{"d_model": 192, "n_kv_head": 3, "activation": "swiglu", "positions": "rope", "rope_fraction": 1.0, "init": "normal", "init_std_o": 0.0, "init_std_down": 0.0, "grad_clip": 1.0}
MLP neurons of a small language model. Each row is named by its layer, matrix (down: output weights) and neuron, and shows model dimensions 80-175. Each number is 128 + 24 x the weight over its row's rms, rounded and kept within 0 to 255. Numbers have three digits each. A neuron's up and down rows have the sign that makes its largest values positive.
A block is one neuron, or neurons of one layer that tend to fire together. After each block is what it responds to, as a language model described it from the Wikipedia text at the highest values.

L7.down748:116135122112115152139162111094130171132112142099139122123093120157107105155168159157093131144061127090090092109083145136161110118136152117103136140107121154112115127139101114158126140147157150161085105170100148120130129131095136124155093113123123139119109046104150117155100171147125094111
Responds to: Wikipedia section-heading word pieces. Word-piece tokens inside Wikipedia section headings after == markers, such as Med-al, S-ing-les, Per-son-nel, Disc-ography, and Batt-ing.

L8.down41:125144128123123104124130126112125155171089103101126117128108133133104109065194134127061151153126137141128142128122109134098133115120111108127117128121079116110146107144136108151114120107132106082123087136129121117111115145097173148185144134144123142137133128130118123118107111139144114109
L8.down102:110151157180140114127121112133143163111124152174182151116111174131141128121169137129079159114110123126118145100124113183119072095127166132109141113135135125152128139167114117072167147130128114129085102140133117148146119146112125135125102146119115121095134167165119124136118139086123094105
L8.down114:118133166119155138119112142113156135164108143092089131126120109156137106099153144148088125127133096111126095111123139135117110123105126143160134144133141098121106161116103122146115113109186114097119095130123157160122207132071156105139136107134184120139075105104108112132176132153140136127
L8.down317:132133122151151086125114146150130148124090102112113129089103115149124159136153104135134142117076119142107124118104125120095128138159119127105123130158143146138142145117084095108114103127117167131095141083116105139125147119131118172137165126108158099114073119094151076108150171100157190126
L8.down380:161138127154145076137083147151099142097144105120108117103115088088122129125153104151096130099132085121134159122116129123113158112150120131091122098152159099110119111109155147101113179145108124126139177113105110166121056159147116148121124150105092142150133146155106158120115155124119108102
L8.down388:142125169085114141183121110164129117136145163078079145136124127155146110081141149111095131155096103097132159152096111126087111123146148162145165130140116124145152143129145131109108135123132110120111091147104147134102157130108158103121118123095099137131098096141072124147134173122117143157
L8.down401:092132116072092143134151106123136121145145112126112089174101153152098115158117076140152092087105132111128169160125144128124129086104137142108134117142147124110105157139105118149110114048134132143135129171124114139129161156151122122117132128173129144172157084113108104144139127145101158137
L8.down488:145108155145143140138122095125105158134122145114072140140160164141109120118158144138105178122125147106121115159127151120143129117110135143148126143137139128137120186157135150131145118178129154127156149142077181105126183114116129181091086145131134099171100174110080145135116126079097140142
L8.down535:198146157148087154101142098117144195123140129140138128116137146106141109117141136129151149114115146132155127171126123110090185131134144108134102126096105138121133075114141124138142173096109109137085120125100108130149091150098151130169132108126102145113128108110122103133088119121134133112
L8.down550:127136139107150112121136093160141200142073145110159138190149133098152113148182120131081137127139131149059138131159137125108129104099139118115096102116136121099126139121102127152136169112117128084103127175141076109092086135127157136134141101090122119136132118170131096105116155127112129100
L8.down614:141104130132153110116143147144114162133124161139129131135071120154117180090133081100149105095131147169119109163112148163096171142158140131060171142114103086139120155125121124158116135057125153136142109144134107092171059131107100132111119125140115153109196147129095132125117107123150099146
L8.down659:107107112140153113212136144078090149149075132119108148142142131146139108139111121139129152156173101084143168127149105122107094125130136139128081145161131157116105115124129144086159148142115085131083085179112124129116144107088159158134114117139095121116120114090107130121143125172128145101
L8.down686:150106140097158132155145155134142171142115117111144124108115136143145142139186153151127138156145133174153158153096118117054113103164114123131124118088096157155112151112139099158101125156140140111129128124139130095109149110139127097120122097109117114167096108112100131117149134117105166154
L8.down694:115173130103124088122103101137102103148096143191125155150109110136125117156164119160076117152145131143096122160144117110169116118106079134139155115130094110149104120150132106159116144104157116115153111140138129097131139138088090128165101117117140118128129207143154133111100162102144145165
L8.down697:129097168104129132115108100132146188120085169140124136175109119144144179150163149090119083092120148154096098130137111180135105129098128121107091113135094083186140129146135105118153107127140141138141154105144107151086163147079143121148128143119089128121133110130151124157108156164154116092
L8.down713:114128167096140117136145173100181157169100138109094120161114139151139127135125164141085180113100125115107146148148146122130135144079163146152121146151118107110107154132098158135130098123145113132156110169114165143137186115083166133131116167130125093131123105130099116149140181127117120105
Responds to: Clause-ending commas. Commas closing a full clause mid-sentence in narrative or descriptive prose, before and, which, but, including, or a participle.

L5.down203:092150103101093079134129091139110154111086112082129092174104185142096111138124116118128098140131118122152130152115121102159120129168160184100134097142155113121114132105149116158147118118138127107156121182150146134162119139136147153195162130103121139127099136115185175136130096134158126159
L5.down239:128145123105111102127137125127149137145127139127162155127150110099116105106121107139106153097075137127135148125108162084144109060123189130130149098116156100130136138124097126164133144136112141182094116170125145138112147112104127174140121135106091170089142161122106125160110150142115160118
L5.down247:131166108114122176100152119089146115156129148149165124130119162089158135142143147123096134153121104130087114130129127126122131151104068153120165070137152131133141124137128149089150132127158095093130102133134130137137125123121149174108115144136176126105154144116129134109104159148124145158
L5.down341:163198125125119137133096111073129144160143145127173130142162118130157101124127173140108098127147099145147127163095127142146140098133128127134158088136110136094099149140122114135090149135126128105130142178150126138145157159055141171110125080171116143070100133149114140101107174137125146142
Responds to: Clause-ending comma. Commas, sometimes semicolons or closing parentheses, that end a long clause or phrase before a continuation such as which, while, although, including.

L7.down533:089131187153109088112144171158135078117131118107100119114105157147166082122118125112111143138168136112132135138130137136092119144166101163147119155172129113126160118130158139130117095103140159079144161099138104164090131112131139118098144115127172103115125129113165175178160108112149094125
Responds to: Mid-number digit chunks. Digit tokens inside a longer number, after a decimal point, degree or minute mark, or first digits, e.g. coordinates, climate tables, split years like 20|20.

L7.down642:077135135157083127089133156156136124117126156108176110142130144140148143123101149134150113116130099141141141150135143139084095094111100084122147105159079136116144155122135137117118146168143143130141116164162115136136140093078131131134104114126166127108145116091082133144126177168153104142
Responds to: Introductory-phrase comma. Commas closing a sentence-opening adverbial phrase, mostly of time or place, as in "As of the 2020 census," or "In the 1830s,"; weakly, year digits like 1986.

L7.down425:100178131128139116106104119120108124101125125141123158128128168139113130139166136120126108142126131116155118135101107126126090136122084117109096122151131187127076122106100089134143155132126149100112128149146092121111163100140128089156085120153144123121106156133082124133152149119134159139
Responds to: Clause-ending commas. Commas (sometimes colons) right after a noun, often a plural, closing a clause before and/but, e.g. "singles, but"; also mid-word pieces like g|et, h|int.

L8.down76:137109119108132121133112122136101102170166089153141121107140143116118127121109079123107149178137089171158129134129104111180103159155110134149126131106143156150129185134112131124123158107145203094167136072132172117098144157110114160110123126081138123092166149113167129113147137101108168125
L8.down95:130132118147116108126112099174146132209151122116136127139146145137125110146141119080106126141146108130126156150162175121132122132152120119149092147059090115153143125139139106152115119162147122127120114110152152120145148114093112131133172113128140159137110147122077088150168110147168156135
L8.down387:143117142126131158109177136132112115139109144173113118155094106163109122132145132120114131134106126154102179082072124119092148129143091160141139139175090106148097138113150175065118110160103078090097119115103130126128105116118091145122137146148120111123135111136123168109156129121117089140
L8.down391:145173130112140111114143117092142147134119148126070141157084087140082126154102139136125099134127091106163138151135103094132121139140201089124109130119114124132152128110153139136124121129130150166104115151136126146146156107105130102066145140100100125149114105166149103116123152119141093115
L8.down530:113118156086109112191165133130136092102093160164132145143160075156126077150120148155147112142129107130137140144157114104142117133163104132088137141125108127097146158121122143105169165121099098139115122130126110129170147126132086101186117119107114127110112176102107140096159149148119125159
L8.down532:107148131083156094172138149096086133153133116132131159109083098125127091108105107139151161108137041160113112168145131112103146091125101116115111131122175131133160127095123159127115124159106155176142115127108173090110148142132109118117142109095123135136128139147101131127145136108104148150
L8.down569:135108135151166124155109140126113125146126127141129125174172153148155094146101133125132082107140127125091142140113116172094114139100135153157178172146089119123114161107032083112116131085124139125124127153144151127107086148154098143116137129145125162159145127119149137124115091111121092150
L8.down570:140122122116177136166143117111117151136139152126112133144131101100082094141129144143130141133123105102149116089096111160112127103145108127054111068124110139189149128093067116138145148166138156100110113110097113153120125098115146131133142110125103127101130066130127127126166134107106138112
L8.down571:168115161088099113116149116147119135119101091124099137144124117142083158138140114099137145182116115146117173144115138136091160099116116116097122121102112109122154122160113177121163147151097121146155085104134148155127111125107128142137099143117189131149096145107096123128159109114129130177
L8.down653:147135192160100140130153152145151156144139079136129165118101121134143125156103145117134123124125091118138115106108134141109145066123149119152111156099173143123154132058152107156102142123163137116126098126117151108112107144100163156077135128119122115121097126151104108119128135135110138108
L8.down669:099118078118155139164147119133131094118157102165108145152129123182142089116143161149114159109120124157104146113155143132159132149122111124127129123138107100147127140142128146168128115150100127105104126080140140103122077094140124151125157143173150071108126124150131122135182145136118140082
L8.down685:114120160089139151152154158120114106140127122097092139115109152152126137112078133122141161126161147136106126146128145113108148124115142070112117151139153171072125149110093132132151151136163171085127153140107118105135125113102105081120118121183126109125124139114106114128135162123119141138
L8.down707:141137189145122112128155127156109161092152147103122162115095123161123133085198161131105133170136141124113131128091131095119136136121096113128150129092094099149140184116089121077158144114155163131131125113149172148152170111132122125138106143115136114146091130112105125094163117162152118096
L8.down726:132132130110128156130164102106130122080132110115108150140115160106143114078089142116171133121148148101133100123118128148111180100141097097122139092104141132135117129084082085091136106129100151131138106129091158159136083144132140114139194080138155106174079160102140126096110113134125120132
L8.down731:120137131132142100154142142104130142156099143129087117117099095115093077142129142148119171105176106122122163112154143108144145121162100125108163111150128089171172120086105150189122127103105147119116121108137109129155126130138125113110099124096132153139171115133101147129152113140166124135
L8.down764:108137127105089144121092134144126139174130151118113166153129129150159164119157119134114133129166112117105159134197129120175152128158131089145117174102149125151157152125105156119138096092105107158138151110121160146108135167107136129143126133136145093124110139131116114169142082116137110152
Responds to: Coordinate minute digits. Mainly the minutes number after the degree sign in latitude/longitude coordinates (54°59′, 26°57′), plus weaker hits on mid-word pieces (tri, d) and "is"/"was" in opening definitions.

L8.down44:104116158111151096103135152145116165142100101114117145141151122143119135122068144081116163112089162118071108155123148137129128111099155080118125123087132118107104171185119151139132157126124160108113119141121156162153169130109144119120135133102170122121117173126143119159155119151142109134
L8.down63:105135093074143134120143147072195064099172116106108158108169128129111115131137099136129134120123127112109127113139147125046138193135123096113065129137119174125139172123105144140130130128124132136144129085140119139136145145129155133122107106116101134097073096125122088088145141117130094111
L8.down113:112119142185150112157118144146130121133063104142096108154081114104095139117130156118135146149132074077114129126108107133113159133061099110161124119090107138135137159137132113133128152124108121114125198133135159142098183076126142138129216125112116142133135139130128140118128122109155153154
L8.down170:116123126091148119145147136094108106183111131157130142152143128112098167128138149129119143102095127134119113118096153090150126124117127135102124138134084135165081111136139095133093135146126170118144091130147121127141114081119103138140117118151094106170107103105132130091117140142099158103
L8.down311:140115115129120134142148108107102111151100153108107145081111074139113106141152100126108107142137090140151162126138124122114144100123149145138105135147130156158127094148116157115110098173131123150106095137084111098086155081148104109138182119095128137124097104111107159118085124183102125161
L8.down372:154088144120135120166123136143107113158149110111139121140111106126175099132045114131180123077127191100168125156138141121130126113144127178127141169094146105131126152174120129123104145120112192113105144124133090132177115130160142127112151119133134103106123140138137140106111095145089096133
L8.down442:130145164147138127152157092088141097103131091120139115129112146125129099166114139142102134136124165118130134159094141126139125112086150165149137136117136135098124089138142158113094153118117183119120158120154137140117099108128108146119160138117113136138132156106166129114162120151061080102
L8.down458:132094088150159158115124175108115166134101113133159129124132145139123151148087123113119155114125125129122139134091107145122092115164146148140139117069131189168136134133145114104092146106140138142176132107140119095173103147102118048101110116139125099106144105142106110081134191142144148113
L8.down466:110169129136111107146139119138120139101130150119144155120122140141167124131173149132122102119098143095100159085142081107130160112109125141124130118105153117117162121131120131143112162071146133111135126102113137127143158117088154142139134123085187104107145155195173150124108137114124122094
L8.down467:151120136117140170126125082110141155152134139147173167140120094100120123108121134135136109096091157134105128129124109094123181165106162120058084129109107175116130098108141128137167144133109142101098088111136175159114163152121146115179111145115118134098112107146176138082107137139126128134
L8.down593:154117134106129107159136143119161111109153114097147137125115088110158131102100127132164086109150120134094127140134122130118144146108133123087130158102130099116095167155183140148115098095090141126101125142156134116146101109143131156166165128069129097104132145113145147106114107139152147183
L8.down626:151145152128116147096138073105184118189127108101097166098143125139098134117120108125117122096116108109142115123120141139168145129120153155193084160092142126123136115118109111163151105106132126112098115109093149122101175135125130160100166132157135121135112141145119123148110141152117113089
L8.down637:108097135133101164155141118105135179144151100119154141163146120158128120122135153123175187128120140124062138132128125102138109145072098121123124137145099119101117117110138140184139144123096092116113132130123175141103131144132098157142160120131123107145149132137128137109149124136082119122
L8.down660:143156091133168115126124099122128108152087104088163090161162135105137148129128120132153118156086140172144125170147115121136138108138152110146156140130129136116148104143116115146139137167112160119172119131107130108132111139134104157156138089106142145080107104087152147133136137135123158083
L8.down670:094138154113116142094116131160095112131117152135157161131106158162093117118174126090116129137167109125135120120127140130116171124115111139126140170129123122088091201119147126076126109117130115094152105121132114145136078144133146148135112142139103137136105116117139145097150117165107172125
L8.down683:165120123118111103140113135074105105153181117091087150181117125121114161109143119107139121117108115084114127138133170098120126126094076080139124085166133131132146125097119130095141131109129185088095093144144112113120122104121132111115139134155086106087125126106102098154096103114121143156
Responds to: Mid-word pieces, infobox labels. Middle word pieces that complete a partly typed word, strongest in infobox and table field labels like UT-C, Gen-re, Dens-ity, also P-ub-lic, con-ne-cting.

L5.down25:100146141101116114117170114154137085166126151096137112126151177162123123179116106130151122156101138100072163139131158135116108136157133175118118104149146128120161129137147146139151129138134103114121112151137128110125110106094148089084090102098130152162154109147142146125104119134152110170
L5.down125:140163168155116139124138125140159102161136174109134133150128135083108136162130107139091115133150168123162081138143163148104142130119122145159122122166135109132129075143140157144157121145136166108108128133117144134150095123127165129114167175127096101158070082181138101110150146127125105126
L5.down430:145119125136130120127108126097141127168149161131124105128115113131115142122136117108100090123170132127141113082132144147070092175126120113132083141123158143117123091137102109131139130135145130120117166122136144106141116172093128075110162174162127141103158079086121108123112173086150105127
L5.down599:092180121124164115163168128137128145123155122118085162119086124109137145171157102173114166157129190079151105138142112156108157135169151149095140100107136125134077143133082124128104135072148073132092135122119119098156107143119163125131098108141154113140115131159141150108134136106105072132
Responds to: Table and infobox field labels. Word pieces completing header or field names in sports tables and infobox lists, such as Po-s, Time zone, Lab-el, App-s, Labour hold.

L5.down49:147114142118143167132155126128127213140144116124151124145149143106143132131120141113122113084166121120165127108163141142103131102130127139103129102125080134128159164130114147123176146192067152096103112124166147146146095139130124146095104133117108118160107114124146128117144126140139135130
L5.down525:093152105150159123166127061093128147146127086123193101135097152125137105112138134123125125178099105116145157084128138121177128137122141152124110078162162108105156129108134169100150111161144126102126132126109172170158098157116136144127143111132111141109131138125131115091141146129113146133
L5.down568:126152107146144120104135125124106135137066113096172201123159133112133126143135133111104161111103132118116128127135154160101137137130117103115144118144131124112180068131113136126145113117156138081150117142127127148161124114115099160109148120113082156106164078156110129093161125127136118116
L5.down654:148162148120135106145104134136140112171135133096115133135071123131096097154150086120129112115147187095085165118122073119183099144147133126096147130092130103160134147134139143144141121135169080116136160151123110122084096160125109115118101148112151151141149127142110130134170111114129117112
Responds to: Clause-linking connectives. Conjunctions and prepositions that open a subordinate clause or phrase, especially the middle piece of sentence-initial "While", and "Born", "By", "Following", and mid-sentence "that", "with", "when".

L8.down30:102105114102101120108121133147141140098151163167164109153161129076109178175145109146127113109132150140123140140088158127110113127111090084071149097126087129109121108114144113145110149129109137129136152091164108084124124161118127121199109120117080146129174101120136114151114168095156148125
L8.down158:144149117121130114156136152120145175095120114110120114122111128194146124075140119125119135146145102137181109142103095137135140130144165130148102140106172113153142115122170151085125131092075092103104131111134113100112108141134146146116168119085113150133115152195106130100106111124133143120
L8.down288:127118069141135126100111137093148172126154111150079132117092120151129140151122123144119081114125116127154139119100100112144066107139101165110123178142130159137142111131145159120142130123092149133111141133140107099118162175156089132220122104101115141143106100112183162122130126125140123116
L8.down315:108138097114117111121128120132157186073109150139151145123130155118073160128115121148092113102141161145159135145151118153145117122093108108105109101103115189106146136122105149096128156157125138134149070104142108160143141172111119112177110142120130165101096128111092110154104156130142148129
L8.down321:122136143109131135110103071147145151147108122113074120161108145120106138135125099078115102118110145131149124108147087095160139148140149166103089150127166138164162110147138105125116129145109080110139140143102109119162135161093173138101105115121104164131108103151118117131093135110157091143
L8.down392:133130136140114139146137168088115159159158137142196134138141131118117179158145119150087125111122130124138124133053144122132155142148107111129126138129152144169166129114120109125109134123109138134151140116131101080102111125107143118122083088116131120134117137143108146125150115111144157113
L8.down452:125098118159141168112135120135115175140125139181166110117109141103127155145174115119149110156132127135135118137186132109158117116175123144094124091110139140132138140115157136113119140111130132137125150125147104143160139093132122139173104094113147085109127139106136134138141122153079127073
L8.down465:165154140126159093131141141157148143127127109123112145113118112112136129161109131185113111116132115114112149117205085148123123106165159123155119142123160152123154098136129108128132108088082168115166126121133150133105129133082112069121142112177175116130100087154135144117116105118111169159
L8.down538:093167121134104135130144128110141109143115124133137136107141133101115121108152147113137127128135100111087099133165127165149101156082123118150139154116134140130122156077093138148114127169134126133150152154139147126123126128129101085140109147146126105160122148153120120146108190142131089132
L8.down540:117122116107083117101107127150125141123153100138184126165117146122169162129142163157137167119117131129160167121139119109118112117112112146100131154132096113132106101108163115113144133137140085105116115166150119138128191119121096144180121106136105143177161078095111156139135192142136125154
L8.down596:112101162108155144124115147138129106183127167163109123087132098147136124097113129189121160148120101115177125122099107152154118160094122131108147165111119123127137159127142145137118110095122210118149137120093102114137169095085157093145131120149134089124116118101108144131167145146115144188
L8.down612:153123136137131119101119146148134085149158149142109123137152171110098155104170127104126186109103136135094107165124101106158134137160130085107153144108150131102096127191156124145124113127162169197137147128137133122114099117137113148130101110115114110094166115138123152150161142104157135144
L8.down647:126114114114114144109113135131119096123149135128136122169143116108152110115150147150136146172148174075117157134095139151133102150163116097137122146142097129150123140061156121167172075108176118143192163153120121143141090113138104099161145127131138095137142089161137078137121139102138058132
L8.down665:137100143158130140072157174130122143133115122137155138115123125159101083124181097134149146127131096138141153092156169152125098179089132135151100176095148136130151138114140169146123126099143158146137129139112138117133145082131110123131105146116111121151125159122163146154127111127132135154
L8.down675:135138134142140152126135134128141095119132117121163115147114088126147141100170131141151127125137113137154091149127114131088115143092139128115083120111194151131162144109106142130093105132145124108112092158103125120099115152124137127161123156115116116136116151074126108151113115102144145134
L8.down695:146151132090107122095176083142121149074119141118154115133184127093105163143151139116111084091123160127111085137148120148125138116156127102124117068120109122131101099130123132136134159105117114119118157117155114082130097115106107126175121101122142112117151115171142115122101142146099123104
Responds to: Clause-boundary connectors. Tokens that open a new clause: commas after introductory phrases ("As of 2019,"), relative pronouns ("who", "that", "which"), and conjunctions ("when", "though").

L8.down73:099099150128116111106138121115150163123095134120130103111145136180135098142081095118115126133122131097117110166104145124098126110110140118104111142096117118120136087126109139171160156085154120160096082133138152149100142121083117135127159125151073172115153143137097120133134098152105119112
L8.down107:091094173115144103181123101083142159126126152100139137113155126126094104115167171122096128101116150122082147102097112158129114140084141141101124136124111169124124111110110123109129181118133155124151121102155164148136132108123159114129129108182133111140111115135159175144147074135143133120
L8.down167:136160155123114145138109146177125081143161121120140122141142150145137124112139103128137157120126121087148099143122141150086129165127134159078155116132139149086125145115147147117101117096136109129114102141161147135146139143092163119133168133112166113107109113101141145118117114140112123146
L8.down199:155111111111158089130153137148156174130100150089105141140065093127131143157100124167103121119136121135069087122127156083123127121135090146125110153114167123138126123150142140112142145084100155123128161152142118107156127098116138127146149155097110176124129117178139113113161108150119111154
L8.down237:164130136104162139135144111112173110139094104104078146106116106061150157140132122111165132089115142110141123156128135105170161147117154098143093155157134127128114126158101116099151126137117121142162117128106152142116127096114134109112119133111132132132105101135144072124113123098144128139
L8.down303:126109152175145096175060099128137077174143129151123157120112137084139126124097120125106107172119074113143118151118155134145161164077162128122103156137144084099142137151167131130092143121130131128117107112160108144087100133136117149116131136136145111128120126104110139131071109140109143129
L8.down325:114124147093119102105074168149141149141125118132155118112064123127112160131182137098130125077099139136156179111138110138125100147148130138101136092132158130141133168134147141095091104120134137140180116147152152139160096148131127161118086174168084104098113090133071093139100136129133093174
L8.down335:152117091116119147126132135141129168158168152087128135101097127096118140087148133139170128124108133146137122144118147150131137092059123139108162135093118148140149122136107096132145169110118112116092106164089149125159139154180098133177157167127143100101130159105133154110120106114162128125
L8.down349:141184136141120062161104163127160103123092124161121149147085157165129097122127114071132135143102114129121144105125174149087129144138112167117131121099133149121139123106125125102104129118175135127106104122125107119100136043140156079105153163156139126109126161106127123108135128169125106138
L8.down374:144127166123152108136082174128136141159136178137075095139092101124179151124169112149144122107119117138131207128099123123128159154124076138135146144113146112125138141148161124132146112120125103087116123163088141091126098103133081157116138143161113134122129148173143136136144124125126085141
L8.down429:139114136114055124129129142098165141116124094098099143126124155156094148170110145102135110125128090126163107142155124155160139131129117116105120132145110133126126115108115129169141084142112172108137119162130125122123109119144125108121104130108099130150112149120130156148119123101097141123
L8.down435:096141094145098104125122111107159129165159143135116118137146129112110105150169060133099142130172137110132108133110171147116108136122129115139150141151096071137107113124120100161091116125146139134116151149126107116153132105121076117131177110160160137147149136084149140116149144138147151102
L8.down508:100142127099130114101112132120139127193121130065147142120086124103137075101139160079153109166128150155152170100150149163137102143116159118098132158083134131138086149135110142147104140130138141140129138085114064132126105125145092131122122167114143134117121111139176131125150119146120089167
L8.down549:094105109079167113090143153148117154155101142125111139147110118139088095154136112155124140134121113124143157094155111109158116100146158121106129160163092129123142137194100144121144126121156127131154132097121113102167133140132148112090100125144140146153116111174142130134155153179149113089
L8.down572:155145166083158120130149153112160109141128152074192142159096120156155132134098096161134123130127142085142123156107126125104131086108147119108120137107159114171102137128112140130132129101126133087108145124135143150124116146157135161119113145124100139133094119167129150146147056126142145115
L8.down747:150129137132118142114111129091127104148095107120143127126132112086146119132118157113125125154119105167145104105126168138047154127150114109162114182143090142119115113123127131118171149169131140138119116138138139148158122155116128123101106101175143165149109109141129127122127139180136179082
Responds to: Wiki table and heading markup. Word pieces ending short headings or table header cells in Wikipedia markup, and the dash after | in table separator rows: Vot-es, Demographic-s, |-.

L5.down178:105113162128152138115133136153127133157142119125151149173125173142099152126115106156143151064095084148158113096162141152080188161135134117129091127096137111142145158136116128090138113136121153135126132141130132169123109168118139163111144120115118159139094127143138130141111117124107127110
L5.down262:123171133149138162131134098129172135128120113098166109152158147135131130161105151090091153078123177143106147107142154095155173129131127093145108137111143142124159148140140121112113114144142159149154058100081118125123142131134090141131115148160138097145132146134103130125128106151118146107
L5.down468:126155123168134183113087127137099120130164118159145127134104142130135096125142150100164167126154144112103130113080143130117141174117114114121169146090119118150175129169085145097128162163139102084112110128112139138106126196123151099154144106128103129091148126153139145144161153125125168135
L5.down547:166126168112137128154077106143094087157121149100111094162161104110066150102100115111141100064112136114152118116147134141128152121100167146124165110149141145146101152146153121119151155101168096102141141131149149103120160122105103142115163125109122072129147114118150141131071110140119148122
Responds to: Predictable connective tokens. Connecting words whose continuation is formulaic: "by" after passives (released by, composed by), "were"/"is" in census or area statistics, and mid-word pieces like "w" in Meanwhile.

L5.down10:172137127145151116117151152150134179098113091165189137082162117107152143140120109136126133145094107147133110125090157106135093145118148138135125136131150144120104132092164156092155143147175139130158105145089171127123105103111103148110112147089104140148138173119138137135137126133137106088
L5.down133:101116134088124091124129111128152184145119155161158136149157095114159138138157172109106126159126118140090103135175140111162150089085144119094147116127135107107086107095123125111122128126143167149108078166103138128106071145106089136110136122129109135128118171114117126143179132107135136112
L5.down212:099162097120132100124123117140106154192156137147166147116153174119135111129137114103133127123109071133165124109126161143106136092094068139103126096120179134105145131102107150101178136142097157116092089127121115078152120162115123161133157128115112150144124120116146110128145147141128136118
L5.down386:122145193175134112140085136121129106129146094144113115098100152164139122111083170117096125137125101137101123144137148144143081128122123139124131177144110186091098127129124141100092145104116091151108120146138081154114114094150155142133138092118122120140122150113163117124164100132119162133
Responds to: Coordinate seconds digits. Mainly the seconds number between ′ and ″ in latitude/longitude coordinates (39°56′25″N); more weakly, mid-word pieces and suffixes such as -ly, -ing, -ed.

L7.down311:143102148139132119114144123143135073120136100161095093151062135148115155136076120154137125173118128129149094085158146085110157144140116105112143129117143126125121173132115132069136146100099120134084135131110107163122144158121174145125147098125124152127154170108155121114098160133117111082
Responds to: Boilerplate line openings. First word or word piece opening a formulaic line, row or heading: U(TC) after Time zone:, A(verage) in climate tables, The after census stats.

L8.down50:145148129162084122160158112145103126105122101185110144118084140098147122114120172100121116138148130156118141095145141099153110070150172139184156109146153107125128137088130139118110127113145141127112110130150103140125131081105135132135123084115157109149135110141153147135118117136111113111
L8.down151:097146128127100101142109129187108152110155110168063145122119159123128158091136106124150168113140130109143133113173109132141146112135151137172154168120092080118151086132193096146145157113176106094127077137174134133109100154113196115152140131088146124133130101105122120174099119128098110167
L8.down155:103141161158123151158164110130142113118134127170147149139116137131138130144121115111142150109144095125155093156097141111113105115160125162124087111108138120155109155162136156086144140143182153126110118165104123140118124116089147122123126164134113121118138129131115118136187127138146102141
L8.down178:097092097127114129141127120129125068112161102141054109180102155150093125108146096136104139154148167157126064104143130132132120153125102087093129089139141122124164142157121156124143126099070098083147129127088136147128107129124161136069119129095160141095139141108105112131135115132153126122
L8.down182:151139133148126099113123156181120116153160127113116126153105149145161136038143125131161137102128146106135149140177117112131168100112120121144144106150125111153107158181170170139113146153136111124092136141116153128160095105100094141102138173123144075086140142128146099118114131135102098140
L8.down216:138128115123143122122093115127103099155131139107148117139183097116118118130143108111146125144101095158131093113145126148127148110130121106158131120133138148112134091094110123166188170125119154112134118071124146078197079176074164138122119136112135119138097210118076104164116146101115105124
L8.down264:099114136149135141108127133146140160121179113166132149090170110098147139119058104135169145108131150087142135180147129144083150113155107162118132124102153108132131131137123101119105114130091112137152129133134123072170148150145144124116098138113127118133145091135152113119115129124151158121
L8.down367:151163177143128151122111153127142104119181108119121129163098117085114136128151108134106137139143105125140116139156119102104146109110120150140132094099127133148077125133180130127113095112163094119119107154154130147156126095156134143124171106106174138149132096104142074103115130153114059137
L8.down423:103150131111137121125127128113126119141140100164157148128107155167098126125119081108122105127151151135068125069096122113197095153123122159122126127140100177162111120110157151098140091107108139151115136172119150113106139143128129115143125136134116096118130129097140113144140102129134104073
L8.down426:143138149132124207180100094090167095110102135104153124132094166157139105127130108100169179135115152132123133109112138118151121132111126140139137139136130132169173164129110164066136142149110128060153112108096154141092131099143145119126151113130158155123131137187174144116134062129157120161
L8.down430:129126122098124119111053123130116079131143142115085105153104093161120130153111078107168117136085154109102122128145132122136121156105101112132124137155163115144130147090080118135140143165107180130165142088117151112086101144153125111121174154144119088128128147101114129117112069147129094144
L8.down533:150107151142105133128116148175114132137148149113082111134109119101141075109185098099155138127126139131152153146084095108119126116106096157142169133165107125159143108153113124126132123122106096126105128153130122163116121092146134177155111146122177064128106095133143183135167106080102176144
L8.down594:122128129131148157141143169134110181120157113171076157134102090091123101117130121146152122144156103115135135119121110135106118184178119111143098109131121107152141163134110146123145136128127106097110130101105103103127103111089115114143132150117132119128174097161141132150138150132110109138
L8.down629:118102131095179119129110189144147182117129136140107170146103132129105121070162145137141112143125120122118128149145122103128135156119097130135122144118153147127182119124181135095110065088082137117135104136132115141136175124112112118137113166120113122110108133141093153133126144124127124124
L8.down640:160150138149165126122147177107139096111129120124140107131105166136104078098103138166115138123121123115114173127091138079103091117110115127118122113104124186131134092120151156152098125129149107075146129148163138156114078102133127127078130136115084144098128124117160120115167116139112138128
L8.down767:135164204138130136113149110114130171134107106148148192126112150103093157109143148136114138082109101126171120158129136138137124110118135159097150164110157110115153133140161178136148152169138155118145119108111124124110177150105147161067101120123132148144138130147120163121108133145153120067
Responds to: After "at" and prepositions. Word pieces right after "at", mostly ten in attended or attention and te in attempts, plus determiners after at/in/after ("at the age", "in the First Age").

L5.down84:097171162132156094139118156157134062098148138148109154123101127100121114102129076145105157163118085118144116089102158153125140122156156147145168152120148110118152135098113099167142137146127109122101137158164123076145139158141149108106123140154148094171104136134133094107126140136108145150
L5.down116:132121119128172135150149133157135139125165139120123142144092158114154089101127119163131156160117146116165123142120139154111151159139143096119072176134181144144092133125092103117150085139175135133055098114129154109122113134137126121117127136137112147126118109144068129128114126104090098107
L5.down283:119105132121123157129136098128115126126117123118083096121134130152121129094133123164113152139095129145101122089147145150141144096178117122137129131131141127141136133111138090152121109147102141137120121143118149097197080140156110093157089095154152122112143130173106132122125160125127104141
L5.down475:152165112089131108133168117133156129174146163119065181147123141141119113114175073145106169112140111147121121088104147118115143135127173120124126158134175120132124120125092117102186124097148113139125116123122132115137117139154178127073131144143142131125107124126123092157144122136129098130
Responds to: Infobox and table field labels. Last token of a row or field label in infoboxes, statistics tables and result tables, right before a colon or cell bar, e.g. Webs-ite, Major-ity, Runs score-d, Total, Running time.